Weights of a small transformer language model: 12391 steps.
MLP neurons of a small language model. Each row is named by its layer, matrix (up: input weights) and neuron, and shows model dimensions 16-143. Each number is 500 + 50 x the weight over its row's rms, rounded and kept within 0 to 999. Numbers have three digits each.
Before each neuron's rows, "fires on" lists the tokens most often at its 100 highest values on Wikipedia text that the model never trained on. A number after a token or word is its count.

fires on: " C" 72, ".\n\n" 12, "ated" 7
L2.up501:588435462503605422495495539612496548453545529491507387457561533553503495539471462523531565468477447498452421574501461437504569627555540467460450499449469413432514460528447435457517457475494553563447512655451412463473498498545420530458568493608483477464489443475474471564551405529480458535507467458462497468402451562408489539493514529437503613443524454499543536512566443465518531588481

fires on: " as" 66, ")," 24, "\"," 7
L2.up459:512658511453572511552520506495510522591487564500486454551460500576551526495532502532557541532580506545406460482466589509417418474555474448556456537563553444530496536570527488544494495464512590422519454563468471473525491484475367512508545559465473548557571502539453594504365511465522531454519477451469407503573486468502428537539539466396523475442471464563481467507526496487554499516565

fires on: " " 94
L2.up259:519402518553531582406534534486510470432466502512505526447373557396498418502485411558477549498408489477458494561486469456551512528505520492474404508580432587636444451512528509550536405472473457500534424538478659509510484419492489563539492469448556475574515575537537538591489433458466524409627465503564491526521504564469535582516535534521433508518467524445420483519543539519465565518507

fires on: "if" 37, "up" 13, " award" 9, " v" 8, "urn" 6, "per" 5
L5.up331:460552623533456526552390378512573505493499599511458447431577507543581532498567452428552525559519576578534399521507501421517532388525520480555427491503560515509442545454519552452516461537498419434498458426565477480412566525463429451502509438497511468481455474579555486423556509430520445499482492519586505532517479423476538391479477475479421443549502520543488577442611516435489454493464

fires on: " |\n" 49, " |" 18, "  " 16, " Ch" 5
L7.up235:549490457571541482393522533558525512419515513480551413458364446518428573505383567521532485479466514553513450453517511491491550436514472477477542510533484481490531448513510455487549449525406509443467509418454580460418473426481479448449508597464541498529513542536512549532514475502497458547558404513552509485518408490477488541535477559441560538521590518498550516579529536527531471443515

fires on: " \"" 82, " /" 16
L2.up69:434452546533593537523511553509522505438462507497500545523484549542565423527550506444465448520465492558475532436429468398514468532446478523524468564443483504458479504538500590435484485492474594458472445416572454488548482553542442550601599469523527460555450523515450529494413447445495559456521485521565510453487454426545502446533416518591503319571548524550592469502531496563522475580489

fires on: "ward" 17, "mer" 14, "ested" 11, "ven" 8, "ble" 8, "duct" 8
L2.up64:470440545492548571516502540415463516536516508506596420472491524526517469442446436541486448469514487447572515469551577482591494466445456576368591518525485602536577517525427509586540443496438493490561515485533524562392514479447486562523493513519491641592568537509462523496572584464484468567510504556424497494439442463485511430362608410482489371499455501520501520496517511457453418567502

fires on: " le" 49, " w" 48
L5.up68:456484432448552507477513497515524578451471455486503517487445413390489521490412429481594565511482490483520508507475596482552511516455445519579526525455530551583484490504569496540469482511526492478534532399503508484430447552470526434529561418579518550487481466523540415503553609585560402473467533498394521467448438497557504491517541466505539550620456464538462417490533489488564553517466

fires on: "'" 19, "]" 17, "ies" 11, " larg" 9, "med" 8, "ied" 8
L2.up163:535593549520544509464571604611530432525505567469536521522507465488522508463476607630545404524430544544522507584476422545413495476543488503497612463502495499467524527528474359464572430459457544513449541537435439448477484472559411550474418522525518433525488601516535459409496416479459474526514428467543495502572509488444479580479530435431499402443581423508441476495400511469525445495540

fires on: " w" 25, "qu" 12, "t" 8, "es" 6
L7.up578:520526477426517519536560489498587569473485491378528494486457551496513476514459430518521607521475415509523440462574555547518571497513418459470489460414486524679606535488495455499460494507494476542451428464522483474468610563513507473448509527470468535567410633473483524462529550474439472506489420543562509490593476438534547437569538450452485384573541561502499483489511510504510520456516

fires on: "S" 29, "9" 22, "T" 15, " S" 15, "C" 7, "X" 5
L2.up239:541468518443478400521521504532542505485541516497494483499605612445519513503469453525589366512514448479552549468537371437512465466494488560491571472542487555451504505469440502563560438539495557484532548618529455568482478570590445551451448478408447512441551367459525465572496489507522551502524495426538444430540485412525594483483526448567585494457493465556494565505453546498571543458420

fires on: "um" 33, " Rep" 12, " Democrat" 8, "e" 8, " wh" 8, " fem" 6
L2.up232:511525497430468453489541576536525370447477523472420458543499421470522523472539489592414580429506528465503457478488422426517571545451515467467555571544411534557507512484511532572515545496512496478505527390439519537488471436522528465479506500523494476402568518563530402526376449508492523528502520496516474521581476546581581506467507552540537434520440462486621472627438485520445423492594

fires on: "n" 24, "m" 12, "ust" 8, "ent" 8, "our" 7
L7.up512:535535580493455551545404529547531447462514415514579511533470530540450534479524516459496505556407442558443583452444530415543484516537461461441523466528578587492540528476447571488472357471466612583531498551482541385511524491489502537471425543555428502493494501460527510513507547436505560469403469486452524558490558533505624515500518496540593439525540546470483465483465472573445433514518

fires on: "==" 23, " |" 14, ";" 10, " century" 7, "ast" 6, "d" 4
L7.up507:494470446516494462402466505499488589523541523442446506532467435465483528460506531432464442515548462512431543450536494495532497582536570477489468498531462467477479497541539467475592534471509526530459441459504472576468476500514566582534367490456605568403453576450514469537481428490572555520454407381423490423478487472413536479578503481586473475554513456508505427502504621593575520528490

fires on: " G" 63, " g" 37
L2.up392:519591446542470507548543585563487508449537555502459482459493426421528471539568521477487477413536594513447430405495466525514522576455570562466530486497436434562481520460525475457586475507439617500529582473553475445520497436491474600502478511412514427530519413545535519497550553442636404498393496543448559525545540453509420488570546474442483507498548512544480509496449480569529432546456

fires on: " Be" 19, "ll" 19, " An" 12, "ber" 9, "at" 5, "ar" 5
L2.up440:506445505525510534497440532508462474484494495532488513546503439509580481580551544458508489574538509486514465520473511519471445531506449458400455439423509446647495540477622504437476554471454603528481474514487406467414447463470505493513521408514505505549540553529498634458506458529435643455538446552574458497499584510517438444435514454535443478499447500519539516492448408529580417516382

fires on: "T" 41, "t" 20, "k" 15, "," 13, ")" 7
L2.up260:466430490521429474485537470575464493502519507478523581512414487484476600604456558452504484521523566443494555465434422563434445568556535482457543477595534481513415480394493506537460538587447520462459493539618547443521522543558384515587507543538489542576526484521466587478378481573515433452396450539527461536479505548532482463477471522614630547413519506471528514506437438501551578500499

fires on: " m" 23, " sl" 10, " o" 8, "ada" 6, " ch" 6
L5.up198:574632515442574507552533551462519469465477587502546543498434486502555545544430453545509476425464480525545524544544453484498557416599511519587535492563483556457521447481374548441498397470504408459448483550432519566541561500466493497476451516512548535479461535470509595563532562543453520492489513566488470446460512489548489461543478567393538436471536487504467391634419475522460505478413

fires on: "A" 20, " a" 12, "On" 12, " on" 10, "g" 5, " |" 4
L7.up493:589533545459557438477507483569548535479599498554583428601505567552417521535461588515537562490556552500609552553528561526513451517441538511455522503516474493488478464461499505480600456477485492451465510482503512428515465480540487588453467448541438480471567453574526438516490528440502378482487552475437433486595448494464617481446417468487497439485513584563495515508503513478457574485552

fires on: "z" 17, "um" 12, "am" 6, "iz" 6, "100" 5, "ag" 5
L7.up459:509498553510474452552509488536502562530509532547498468586453468506559522417485476578565551490613624569477482535475533457502495529498515572465496510573503481413519466454482541475553538462506452508581567556401524401484447483501471527593557463475548617545541433500483432498474481550480525470534500501472494548493462555476472438553508451469479471513371519441459473610431420361504535397513

fires on: " " 97
L2.up316:650581514507512518431467543519485544455480444427471568490508546441542425476558493455496419531478513492430390480475482394515466499439480451445534464507443454527465507514379546457462434515522484473501395581570570509495534485489544531481597567493489545539536529496473502541469480443469527462520435499573553553443493561457494482532622585460556540498538432498462475509549465484512490585475

fires on: "ank" 36, " India" 13, "ad" 13, "ast" 11, "ass" 11, " Indian" 4
L2.up469:520472502472457568584483415476463527492478526428505465576502503450571497456552532474433546490511537521526534564498423587387458601578570506532560521494453463467427484469520431546487427450545495501404420549566466570566561567504581436493503468563466509424467563490433592409512442449496475436469483494590472525538488621466455462400507509467512546452589498442526532482518607527538443530481

fires on: "a" 59, "es" 10, " La" 9, "ered" 6, " Lu" 5
L2.up220:564511622399517485537501475557475437549512426548436403494548472536465512485486504560507582517557556525401409478476504535525529592500533512512520549544496415482424582511504511587556551462519496484506490555470527474501452431482525394498489475498508535473530556440637505466494516509545440600438520511548557544467487356509499523467504552470465505550565476460470402501481479483578531353434

fires on: " tri" 18, " th" 15, " ag" 14, " am" 11, " met" 9, " kill" 5
L5.up479:415545475499446485529446511485455502453531516461462513508457481503417507510529465569476458537416417486437507557478486510438546527487505526455539422479518430503539409470482572569499531517562525388535497446466382459548538532559538439508469513496566545456497483612598535543522475487439435435595530464562572513493431465558454589388512541619496526499524560490512473542505426567516429566484

fires on: " return" 16, " lead" 11, " even" 11, " kill" 9, " m" 6
L2.up201:479527496554496477476615518479498466477523591468482573391611422415447537533556472574542480507452443526539458527511500378469558487527558445465568464495406535435557437487459525525459499518473478442494461521464448564516438467555602554518405533536539522463574595545554438568538531494552535466625604543619487507549547516437500520445497485525406496473546556472406498519465509463452529501531

fires on: " |" 15, "s" 13, "T" 10, " H" 8, " S" 8, "1" 5
L5.up200:476527466438423398606467513547542471461560427491459368562503569562569535451532533585536465475535510429557495500541477429484395457482461498595521519501480573546562566509478514485448521559524572509435495520517510458438473497552394519635381440451518503487503475484579475598459527447555533499542465482564497469434529508588557485524543498486557502426465492564518478509448525416460439381570

fires on: "es" 30, "a" 16, "ions" 11, "ü" 9, "re" 8
L2.up105:497520499475512534481517438470471504502487374480563425552490475433506481484556484619426576433580626398440504452487533510542508517597494439503445460537498438483581604572567566571541445486537426430486510538437558422521605494475426503503521515407517559537544564485564421532499561533452508565462523554527502564468476509481543522478478520517514471475575450488437477451425503444476545582496

fires on: "sp" 25, "if" 12, "sk" 10, "194" 10, "iv" 8
L2.up543:535542508532419517459423535529507545514477511527591480500437532576566527519488507545482511494553569511447518452437496494501567427565537527546527494459550451469487416552446438501570500538442520587463557479506464483517499548442429488477573530542447449410370543456467444416536526483510539514508470517550482578462496480458516481462509452517600454551508479497463562470527515419446457453470

fires on: "." 20, ")\n" 14, " sl" 9, " f" 9, " " 4, " h" 4
L7.up340:521410425521434563523519502510383565583550484484442535476481561478505501436526548517489423376478486455533467546538553465515489345505477454460533498498474512529489551502515547494482627442447471502484441505449507493484538453549517475490491513504549613567438546505636526508413518497471463528468541456504517497459511395443559452571487590428484438484519457584426450443469510568562515482513

fires on: " |" 61, " January" 5, " August" 4
L5.up205:565518464515474510549488547603467533419566433569453514513432530499453450497581545478551510495463454386499486592435470381517521448525481534503496515531474518462453476518477518475530527565569509517456428452451455437547522577482610513453538504520503505452478572419588481517524489477516493584510491533479472523531507380484588491528531639488444532472539363474481548425452533548510503493496

fires on: " " 23, "." 20, ";" 16, " |" 14, "ist" 9, "ur" 5
L7.up638:638478440540519480565529505593465527430455494480602513481566481465579482427643566552480500443474460543551435468532510450525464528494583426477473493522463587391536541457534470537523428552518457601447533574466477483496503517431506551485446557527562523471501499456592493554383464537427479546443496488497523530462506485397539490542587522440476366527483436488472464534539446538443425467521

fires on: " " 95
L2.up611:548459501463442614510584478391581489493498579443492439557470463504518501404447339532542558498477524540474513472524538553442508555454517391465478495548472506546526536500509535568547567481438435402539448491484450552480470501492530619486558532490520474557568462574500540544507462545550573464462420506477602517556541531531554557535530517463600494487486520510463501542560566493458504398462

fires on: "," 66, "n" 10, "p" 6, "c" 5
L7.up144:506495504414547482486485479473451485561540486454529566499511541514430507550512489564517581504473431506518406550559492484504501474409419479485490546532577519580507525478564386457511516471538519425517588456508447458500518527551526495449425526470533533440448459507442531533413574489477481547548544445447458541422524446467457645518459431498417522519478500475482560540449509603480570550457

fires on: " sign" 23, " February" 15, " August" 15, " January" 12
L5.up70:537377504502444539489509436490503501432564459577455499500556498459477434466521511443535483518554515407473450514481472447473524485421567496549558606450513532603456467516604483522522494496558504488442492533609547633425465506602570490478503544520561525387508512479556556485488460398454472573642490518471519464398504450518511413526434569497493527563572474405539523498555441526533400462491

fires on: ")" 44, " was" 21, ".\n\n" 9, " per" 7, " at" 5, " is" 4
L5.up493:484462552501573413497515474570465427552442493442400529524478458509586506535516526424593482563498511464533534458488497472616565470486370462423580494504528496533514497459440533498443544471492481525459506569495581427479463491497440598501554487506521469604520430449556535618459619511490495516539533404552474613521482552617505485474361549575504446550475462537529482523552440515542508494524

fires on: " |\n" 77, "\n" 21
L2.up353:509422514568439421480440569579484525524563494443479551457475427552386552482471607553377591524590478521567461541552523517491568430466541452488494477453486480447468491506520515453583506442468562436433577501592408596458532537515459508504498513471501616491502520556440543569478533528485420500409437474561433446459432447498533491386526577489510530476575516378485530478526491423467452482483

fires on: "." 61, "," 14, " |" 9, ")." 7
L5.up220:532541473486496503438566491511523524511471464440447610490583518474544450435435532488569519417566519449522492480552545476410526498537519393498471554545451455539560528456458487407507492491517533434489433517454354514495525432391462550595506521402544552542504574529490486506443470460476402463518423568494576521407561552537506596505465488538537507453489489540518520485555525487407617552552

fires on: " up" 16, "\n" 9, " After" 8, " At" 7, " Hol" 5, " under" 5
L5.up184:469477463489512538435467485506501600465561512440457516538521446561440532462550458483475493558433567567585553539491461558491509435526513479569495505520371529463512401490371468525519453422491513383498587443495571579491441479452463467520445435601497519404478566423527427482457524542431513465433512473491509525462487482419492530544527557490564492469576585539520451474615504531479567477528

fires on: "th" 33, "st" 22, "c" 8, "p" 6, "nd" 6, "n" 6
L7.up438:547523531464523446539494488573437479527463573483536546510534567483475496532569514478543441583421501509478459537494554531557564542491563435427339504504535520527486499552526532493496475451454566438423573580422502403542536503580566540469500590461532509564469499518483395493455495504520453583460595518517552543466561485546409575411618431505484508477531360489505502451489458549381520516485

fires on: " than" 16, "_{" 12, " dif" 9, "out" 9, "ately" 7
L5.up317:487511384470479516330478502494465442564535492476451577565604538484639516481511554413493503532539526440468590426559506511504482485532410552549486487543487454553531446430569506482512534519496452564507526459532437419586510505554472532478513472501548569479447563431514393497513540494570484511492519494415419500415548527539559451466495566590526496556451570514551541531615558548496471539502

fires on: " f" 96
L7.up562:526520506470554489494513450511537499476514523476496482407471530397462561570484509547568481494442522547518453461466460486483439443530465540450486543567493562479510467582548529493549488424461473400572553429454522498546572556386586504470472489550498449500528583431580540477550525532526415484480548503507581448401417454586494536479498532554499549486514428489520419560475573496391475478583

fires on: "ch" 70, "b" 25, "k" 4
L2.up550:400499567535493540575463421511500550460553530531511544440396455519512485482445530590529516469523463392597475421516522488555593476473434482496554594581560455488435534419507465486475558517583455460491466463554571490584421441536473526460611520495478600535481457569435552493490476503436464461489556573607471534545492531504490475522423547515472458471493534506442512502483452517539475501508

fires on: " L" 53, " Be" 32, " Camp" 9
L2.up527:517573420528506554454530458523500450454499432522502564505483450478598392542462522437527536443469432540498529536572508449588370485467563468506426492463535473518491541393538543467433512511543538514513463437443457547519470478536415472438495453547581550506491499512547602476502515455496535467553547471489429436381484356491447622464539414590514429515535506477521543484511458540542467572405

fires on: "-" 15, "et" 13, ":" 10, "ent" 8, "n" 7
L7.up361:561445535514509469520461536515434460536473462532450387601449500517525561428484557552570495599471430599461508470540505440599504563541458477509558507515510498511503468524548527413554426552481497515536537434440532447516409371580454524397480551448473477449471483552494633436559432561531525492427526405531511489451507531441495537544549452393573400501540508506492520476487497418530533466427

fires on: "ch" 44, "ph" 23, "B" 9, "b" 6, " +" 5, "way" 4
L2.up109:494628542483446462510490475481525530474508488574498509452495536557583498468523508572514442490459466481485581455499576453476510470627466510463542480523434633562509554512554554504555513442515505580486427435500546534424486548522457538476473494477451494616489480519519506416518499527635411464443496524583375493613520510434515486460476433449514515423528491484555520451399484499486536564438

fires on: " le" 38, " de" 28, " De" 24, "re" 5, " bre" 4
L5.up367:545460621418504539506471533494521454455416504519355568465509491522542608545491526551493595584586456575501458567485543498589491563414442498543432430491551431492380537465578583529467461451462501554482506408483518482534457518522432489459484514583512504498489515546508470490579571472507430487532466473394495493440479497530527445438562403461487471514488509503439535509473440477598580489518

fires on: " on" 67, "On" 10, " the" 8, " –" 6, " On" 4
L7.up456:445483479499516348417548519563463542386433529490518497479390563515516476556491504510605620455600458490525506551482489495599547508512503519481531547539526545592475483467558417470561515476547472565512479491486568492526483444424561557503522456554451513451448423477505512444497511421517451510552532396491493503528497492527515474464489567449496484498421478555462545508513469481422541476550

fires on: "z" 70, "Z" 8, " Com" 6, " Im" 4, "100" 4
L2.up406:496521452426464492497454541471433561517568526556550541541513514534431590469508475570479536518491515555442459532503538483574469492439540615498565554533494432516442522397454530516452434475465469557591499519405517475569618505567517485483512526572527499576522542538519548540464558522516454455490543560435557512524375436472517529496499471492561405534435413522477537649556496535531537445487

fires on: " dec" 24, " rec" 12, " res" 10, "ec" 10, " acc" 7
L5.up361:565391561389474539448430534533471421448560478521435429455497569463463478465434608416459494483539527531477462515465532438563441568567562521463473459435508630504500552564560512510473453425442539542498504514608472478512490617424496584500476548486596521528471488504556473569579421497462555447454598536400521471466637453507492584450507514482454447511463460542545460562493452462465449501490

fires on: "202" 28, "g" 23, " |" 20, " G" 11, " and" 4
L5.up549:468595535561481485524539449513450517479489495514483496490540473528586472500568502534506610550450439498470534564542458463512493474469503439449377516519481464473543508445495479517523385587531623496534572437482583580464408464577495540469429554503525544503550473435505495453501502452445481501525482521516527576539468565508433523495592462438484350512422504544568546472440458451560495466485

fires on: "|" 64, " |" 22, "==" 6, "-" 6
L7.up623:536461435449638560434558449555499446506617483488502455502535520517604486470428474538511430533504506467557510554511490517569479517554554490514415451542396474507455410517528521486591452553491486540497394433392477457496484425493486547576498491450564495463461484451530508555495467520488518447528407514542408503510462404417541497554486592500456532466468531405479507543596499609537588426516

fires on: "p" 18, " a" 17, "cl" 8, " his" 7, "lish" 6, " the" 6
L7.up495:504472543483558588471461549474542621525429529604461551430426541586537467456528590473594444490478539506431461535489524507497468462393448566470542536598495482472558509516566516494470611496567473454475518515542492441428505524505491532436494475524469430469484489512427455526503477552452490483553543482469501472605502522452507544512506470540540539527654484468607502470521530439528502561477

fires on: "in" 28, "g" 8, "o" 7, "c" 6, "t" 6
L7.up194:466574500497551497491519494436549482512521518442495566488542550420411537514517574405561546424455417537476601581534581472502471430429547523447564543510535463540524568516472418543480476579614458422468471555514444472466537521474527571560479487519433477460484496432483530461408522566536440511502515611478490508442456500475485415470470464516432563488453548471528434488481464441449450577563

fires on: " group" 26, ")\n" 18, " region" 13, " district" 7, "land" 7, "\n" 6
L2.up103:548474539469518425567504522596450651562517509502575460508406445495467486507418522513550567545470484499511425423447543505468505442562377496506578508497477433429546480536600486524405502447511474446425441514563527529501570471499479540536471462470604490559440520563381571579493472448462471511410494479512465534511492515468464518494572485467489485458520521435502605409516512532526496486593

fires on: " r" 32, "ar" 11, "al" 9, "im" 7, "ation" 4, " R" 4
L7.up527:524501467528466482638562492594486567515489475447497500575482544489529493483561514533577502501482513478440517440502533500536525359577405541478527507540533540452593576617475570522460517515519401563397408548490510398474547457474624473520537461477512417501572537502520522433513547508447542459476528410480550399432438471549507507532554458524459547538556476503532520466521567469467491511405

fires on: "ys" 15, " work" 14, " works" 11, " times" 10, " set" 10, " days" 8
L2.up532:470602521537472528435492547588586477537537538530460466524460506458439519529456452438586567495543561499512485509496537430512519513597457545476508464516506528534479482518418502397505565506491479598490497459560510593537324505566443455547527448464507565435511443504495549535502412433464456480380530445463459490516556491489608466573509388491561519532475525545464582492539514557494518508449

fires on: ".\n\n" 51, " \"" 35, ".\"\n\n" 4
L7.up535:555515652522504486503484523470459503524531531550461532564523483483554453494543546554617462424454452434566503466475408563590552510469435489509443517515513496408480467421500505495540521536405580448577520480539553514374501519514468511529474480544484542585425450607581569540511557503563450438502432446544463414433468455526518452530428424540525530502493539530474464450488381470492446488581

fires on: "ou" 67, "out" 27, "]" 4
L2.up361:529404558429558506550530563464461478543529568439480568525512553496487485521499485514500377464544498430448515559455561518400494494483418470523624440513410561521431523547503485567556517519507395490435541512465523408419540498494456495404511515534534548585531497561463504440454503478477572466435468428505472424529560496449581557551509507460504379469504504541574517515520518424431514449469

fires on: " not" 18, "w" 17, "ig" 16, " f" 12, "ason" 7
L7.up577:485456483496425497479587426416501517502523502549436457424480425486463529525469526518535559389419507468512564503471384505571444498463534555427552538500422505444469543474563579442478527502491548438537440487594503586444474502514475535544471562582472484479541480488510491530446452496463409501511535461560549511401484464533447415438485572506537488532501457464546487483586581504521400449606

fires on: "ult" 45, "ount" 10, "arent" 7, "ire" 5, "'s" 5
L5.up78:470422575470543532471524512405497467475481572517507455447443501525460507458505473527544506533427438485480548455632535472502433526408475425485485420489522537524476555468520569503585511448521507651409488584603494496467498519510538606441573525583493553504465494458428531443510518484385421420547492467593543557495494529541516541367410495527526471507481508466506507493494456576414525597480

fires on: " " 27, " |\n" 10, "al" 7, " R" 6, ")\n" 6, "ur" 5
L7.up291:499478465483477448547553583471506473472535452560484584391509495463492558512554526418411537446565556517540467467631594457439496432489485452527446534506490485449498488498457483530550484529509529502546520413541416442542389514542515471504532470544524465527404470580497434558502479508566432435496475528512493586482483452495380563492465542544511467463552456380523494571611428500516465484532

fires on: " re" 34, " dec" 32, " rec" 7, "-" 6, " res" 6, " on" 5
L2.up597:501515535515563439522511515509454543459516460534446422462545522470587508467434572357529482494526572425369442462566517461429552583491498453578443509497530487462536492530424503492505475474419536410544512423591588572575520531505480532612431573556551466505436518494526479474497579505514557457522524561531499470396492486534531447467557469457421538561531460535552439432563392447498418566494

fires on: " g" 95, "G" 5
L2.up417:505430483569486576541400606577481541430552561493448432495475493516572396544532510494513551489498502564556452425541468455556531410577563518435467452482582455553524553517484503430425434544505538487570487424483493489585493471454432545391516546417499501524480514483488446515478506502532443495437445635559414470496535537499570481506534488461546551517579404526463516480505481463536437482575

fires on: " ev" 15, " cont" 15, " f" 11, " Comm" 9, " Acc" 8
L5.up456:606539487578537506406480489542543486490466529473628442518512500487522447558497514501613498478395487556540549484433401471446458458537512516317531588458531502428449457510557499532495477429532489488522514503450462485489406511537567486510549446506542512440499478518524484430564485474588432525511544431503513407502414552570475511483518561433487481412488531528452476501534440619450504528499

fires on: "w" 18, "p" 14, "t" 11, "s" 8, "f" 6
L7.up591:477456454504575504522544501395481466569430392504575416452439504449563601488514553446607559493448439534535535344480413486614448507572431537465436468501462583558476522581500601578482490501459522505426514524562523548460481451491472487508628495519533510459570502439474505492504520452483436482488426532620468486511546471550458454485633494452546484473510497497525489563513489481507467456515

fires on: "." 55, " and" 36, " for" 9
L2.up152:519544692500536540446486486541386551512477466488428494504503542465438471464483521531488515451480466591453480471476445542436454459531485398439383508600587424589524450515465528387439481530578558405554494504476459514458543455488496428508532548496519550468473527570581470446468505537483442535443519548532431543423470429546500542474535543467458425495481456538479452515582509471491486487535

fires on: "l" 24, "er" 17, "il" 13, "el" 8, "per" 6, "pl" 5
L7.up169:570490499510486512479491523485414523537448575473487546495508469506518532508372477442530492567491573496503532500548549443552352584482397480492487497495534556490408441431613471569520544512512428480499533485498402410488414423496555467553585493497510513449436398509467459622422491443462456565537492534518526571478428556517462544595516537447538540590545444491576557489547494526538520454516

fires on: "B" 50, "b" 21, "-b" 15, "av" 10
L2.up429:486467376474479584474515443512529518520517576502500545466477495572494514575431569479445570516490601526550417517479544519415477532478404548575500528598503537520490539501515514496482462536543515428534443522558549476594417498560472439485567518500437592566565537547561490549421383555481544486355474436558497482459525515497525488431430510583400408489493464555471528496455565515569428545561

fires on: ")\n" 59, "\n" 31, " under" 4, " has" 4
L2.up315:501390522521496462485539499551510551513565522531540560428557491487512587422484536536469469498408475410508598513450574549486504488481540480527521521511501484465548487440529523452529459507469524417448491498431508432538456495372414429553533487511496501418513549487512420487446552525443436518579469461470433501516513492545465507420590514571463451570608486465477431466500429517507568520475

fires on: "," 68, " y" 13, ")" 8, " games" 4
L2.up262:554467523545502460485570569551475500481521526510567486558473497355533516467409568527463502533449445507437542433505431420441473390529453440491634507491496501553452534511503517526467451567564515517576510477529421479465533436531433500547486556417526530478489538480443637520486537424518405505510528447557427494546504428507606485448551474459447636486565547568454462478467609405630513524474

fires on: "1" 20, "s" 17, "0" 15, "2" 12, "l" 7
L7.up283:526434474568451627581525468587513508556445481396579476583501432502469456445474526527586529575495515512546580376503528418409497479478421548507431639471432503516509532488524458550523501536505522471447453470462491473509485472552529440471462442564430514450520485472538500572518493523542536534487446466610413517421542450589518492445454571605534478466458563513450444435498451442504548438568

fires on: " to" 21, "om" 12, "pl" 8, "un" 7, "er" 5, "d" 5
L7.up392:504462550442507495424545569552484545620462550496467531505480468443553525509475512458512592502438492483535534481463469462441503531564559459450519400538479509495513527405617566485526519603507486579453432476460464418409470508471503436442555460472510541478466511534499453452511419428507502598430605475468482584610474483539519382534495528505602521566444488490482490458547584387523447567548

fires on: " m" 38, " " 10, "9" 7, "1" 7, " |" 6
L5.up538:510442509573505441620540559630617494517574497494502509440509557503591556436487486445467499556485541480516475506595459513536549473452545449540410470435571504554441419490565521474537480454514495493503598518545530534553496491500444501515520481478476390495531484472617498577472458465521566489418507459514537502506488457445571420571528525507459462472534443521435559511447462450409446450495

fires on: "." 44, " first" 19, " " 13
L5.up503:488547453528494522424518593440585477459424512536394539427440515448502475512431528474465421436516446507498439390626483553585455542524528423511393420550504542517463481458435602467547517492516504508473451434503564467428398489518480574516531457466555498509507640547510429475529465490494511502533424584462492514515446532582509563506551599583470467585546524571579492393470525533539506465518

fires on: "ast" 74, ")\n" 7, " side" 6, "aster" 5, "ms" 4
L2.up327:469532482575526410441499572384438622561478566518471406532569481559504506468502508492558488422499558525570399496473556517544581499536472412478534591524551515556529478494579477501562423481555470490464571516553514509508522515472491523495464391561511535569469568515445608518484460420477552510476453548466489475490467506462424493411488521527492557441596591543501507403549537507560476557577

fires on: "ard" 15, " West" 14, " general" 12, " UK" 7, " East" 6, " School" 6
L2.up612:531580471517603503569495491475523560416559520528513550571516532548526445467377427509431503612519550423494555499503482494426486470516483412503404468600496497496565403540585471451453521542400469487566490464585467562569407583472516514462441568501508564492499509578446525490448537556533451457486534498479486506488525516554670506513486544479454495431570568559499555518526561590509448485473

fires on: " " 47, "1" 27, "s" 13, "0" 10
L5.up260:521489431494412549546544529539523447481428551608546423507551465426455552489452501450541498539514438565558456470481477499528508526505477491542476501544521492469487489444523573569519457526490474521484625556488532483505474566514547594491544391503487423465460551531496590460409412458519525512502501486543582541399512473538551451520533543520468468446475343514424488469468454403579491358410

fires on: " and" 52, " as" 16, " for" 15, " by" 7, " /" 4
L2.up218:502455438605553468570619515475535498493484494466484427486556514455417492456513569562462588516520425511568592455422467441554410520503515461489487493467608498518576518568479543496487408547496627432498532517512579435424518522440479558533532501520514516484441539496512518497491483450499499440429510495510456521516480545460494475542500574465436318475520493519539489483480545539542451507476

fires on: "ated" 35, "ed" 25, "ished" 18, "aced" 13, "ored" 5
L2.up431:589458582497489471522475442518440541507457538491529454527552462471544468437368457597472545498425505504359463593499554416540573484479560518544585524477459444514528465475509563490509570458476476567454504530508500533504541513553542457485522548510459523481501486524540528542513490536481445507538465546395503495437578532418568461473498506506516414507600440520436531483514623461581573545525

fires on: "ate" 64, "ing" 17, "ation" 7
L2.up106:482501482525474468487496523548523475516520464570474486526537459509521451544622595549564383449524571504495437430512503488454490485556499525519435478469443594456561553537420488446407565478576458423440412582552603487496547589522552522474446476381439449518552608493577520502473464521481629470523557536534467518421561454525547445495553481540525508519549435410555480509523483459450457532437